Weights of a small GPT-style language model, trained from scratch on English Wikipedia.
Size: 9 layers, width 224, 4 heads of 64, MLP 448 GELU, vocabulary 1024, 4.16M parameters.
Architecture: learned positions, no biases in attention or MLP, tied embeddings, normalized queries and keys.
MLP neurons of a small language model. Each row is named by its layer, matrix (up: input weights) and neuron, and shows model dimensions 0-127. Each number is 128 + 32 x the weight over its row's rms, rounded and kept within 0 to 255. Numbers have three digits each.
After each neuron's rows, "fires after" lists the tokens most often just before its 100 highest values on Wikipedia text that the model never trained on.

L6.up409:143150123170136119150065150128120130083077066095143076118115132153113135089205114102136133135156096150173138107119181145155197166108125094160107185123108057124148082154153061126186195117081167123191116136152156184178140164071110131106122145087157127128159125114120086128147125117196107128144136047117128142087169095116195174125205152097188135136129125123141066115146200150131166153105
fires after: " l", "am", "l", " L"

L6.up281:174094156149059122195131106087139140073079110100096122096100102121116191152167150084184141114154144124193116118124100118073143100114130172118132154125104098137109138160098089132125098181121138108168089098099174147187131071103160126116134148114175113091078113131108104152172169123149101092115109148123139235108152133118053113123153192139167146132148169125187118141117133138158176096134
fires after: " c", " C", "C"

L6.up319:093148122084126092142144121117182138071116086110127163156132162131088084172087091157136146178064076159165068137051195143098153136118104137136106126132106153156099135140157087141125127127107177175097185142136052121114045055171161230126203092089099155152148122190086143111169138125104061115096093138122140128084072130152131150114143129158194156116152134115176155163104101166137139097130
fires after: " G", " a", " P", " An", " the"

L6.up41:155114099088079171078115064104165064126125102100098124125143166172074156125128100119090142164163135140115067178145112175087158150128167121099069139114100123112100067157155127091173096167109202132183121128111116162179132092066137126080148121172151142139094124144131158114147074131139138119108108129114144142104089140129108138074156142179179083119136184157117118143158144121165184067103
fires after: " J", " K", "z", " D", " d"

L6.up202:129159178156108159124030183141164158104148081102135139151087081112126128128144105125145167126148135146187102136089150150144121147166040168193102159129147151161080113151099090129148163144119099056192110104107177160129146109088119162137134073140109068092090122109145113102179156084220138129123148060133184112089159138069117077110159097139138082090104188147112138138152138131108149149170
fires after: " res", " re", "r", "es", " He", " Al"

L3.up125:116167175183111153165094143151148095112089117107132207185116136122118170082156065100095136110123125128089087153112150157128147092134134124141168150079114171162082137134111146180132103058114130118105145109159102123131111150182138126099120144099143163142047111189120143105112125155151125138098128138152126152073113125080094139110128130107106098135152141114084054071098158162113098085095
fires after: " m", " l", " f", " s", " An"

L6.up196:142160136085142128125128080041109158104148146111183103161148136161101199100164146135130162135121106101176166133058109168070129117125127131115113182043098078138149097211170031157180087137079148127151104134130164126143130113125137122146087112197239051128121137154153145132148175088126121086109150095103134133104125098115131179085150155125105124134104170153073105129118070139114136143127
fires after: " c", " C", " B", " 9", "C", "ir"

L6.up120:145143147120151152156091143119085149171117088096105112173106091116136203102167143102125171111119140101133106118115218122100126106131059135124197181090120099140112075179086127157142136163129101076155083183122173126138137106136134117099140160168127151089116152122122101153146170149119047107144121103081159165074102127124086126147172146167101107133146138142101156072096171154152130131133
fires after: " C", " c", " R", " B", " b"

L3.up32:150158152177163112119145140076105152078095112112166177153107127105145161068147135127108106136125124114137177157100112180158188161137158106139127152151173178092142157107121094154167098130140147094127174148130123085130105121100102118076169151140118106094104182188141174089140141062127081131140145173058098086090096053086076134182120127119131125124119171128129109131063143153136145162119
fires after: " l", " att", " b", "ro", " Gr", " ch"

L3.up132:112070105136110169113094097083085104167200129103129214149180114099127064133107161115087094154168120162152149134120147100098090119136154090146149123077136163142135115085133132142113084146126100160110158141134093150127087097158115194067148160120121106130079123132150097178112144095129131099118158181036139196101133187129098122134172137107105123130174169108126116086124154170105169102169
fires after: " in", " In", " cont", "s", "In"

L6.up145:077181109109094152149096075081162169117107132102106176100128158093112131119225164140091163078193132147097099141101168115137091115150121079085128178118129114100124125088080128143142146100090186113157106152178148114157109105148117151147150138119104164148062206109104123098162174127140042149086131118031109098125156148081105091174180063133089121091161137167070144137120123130102172132185
fires after: " m", " c", " ch", " M", " C", " Ch"

L6.up149:077125114063098128143056148139117090113091150104158122132201158143136086130130156154119128161127171118175191151146162155161091140179116147109110062083154183126101125064089075142194118121087099117151137077135076149100136137136085182188104120125159110167067119134158119097087179099106073126118187113124151180117123123136144168139097084146157072116168125141170069125122173133146110184154
fires after: " in", "v", " In", "on", " re", " on"

L6.up151:151173145114153157154152109106102155161134093094143144072092148116073178126132110148103109204134111138133140081085145124121130140143147151097150102140121139130137097156211160167126098087125108107112143129159130113166134102111102207058138065134129136156057177118210123200121161124167148109131164077117135099119154197146125139160137166135173101092090172155071160074114120156132064164183
fires after: " des", " st", "if", "er", " stud", "oun"

L6.up367:070150113121161160165099179126196137078137132104103169141053084119108120158167126149137192170118110079141162107089143115079185132164127161131196130121134158111116124125133073136159173145112100089147140141214161153111104108125149152118139095145152103173115122121111115140156179173122052091129130097126145123073061102122123099073138129166149129101160144123110115112098137131085131171208
fires after: " c", " C", " E", " com", "le"

L6.up248:166132155063143066193112156109152139129144073112117140148114161102081094099111154111075110136167066096155112080106154138099193121156158106147074125128117107109092074172156117107149105122094120129119141169107093154186162058106082178080190124086153128166145162118169140079159128126122132136119195149120134061078154160148158173111172092119204103151153123120166182168103111171111132097211
fires after: "ent", "rit", "ag", "act", " gen", " cent"

L6.up297:081130152139078093071066133158130116117115103098109127134134111179099139169174146156151189139057095142095116126095164131152143107131116164164119093076135117126138111169113126196191099159115107117101188068107161078130078122120153206075104134105091122154157149148118062123140172142161044131088149118138076102113153114167077118107147144114164118119123134173168102132094131119167207175091
fires after: " an", " a", " An", " A", " s"

L6.up191:162092159076125144148137025080117103153103155095133144140100128101116122062162159143112178132121146104080121166088155177117167097139117131089165135037170102109114110140165117120176121120102114144176075140125128121154134117091087125173099189174189135153072108133126146090120184158171126119150158149146083168123166150161136156095159136149118157140167130153125145175145103146102145141205
fires after: " B", " b", "B", " 3", " 2"

L6.up259:116107129083091082132128126105170162142119097095119122143122144186131156119144126141078074139083112121115121147121095130146119153207131193150156097140123129097125111111115079186110145160130077106167133143166116132099079087061097154094133122146186125143098119149159142084090098113122064156160107172161148175110179125145162097143154146091097076133118154160121074137102169170137111155143
fires after: " =", ")", "er", " s", "S", "ar"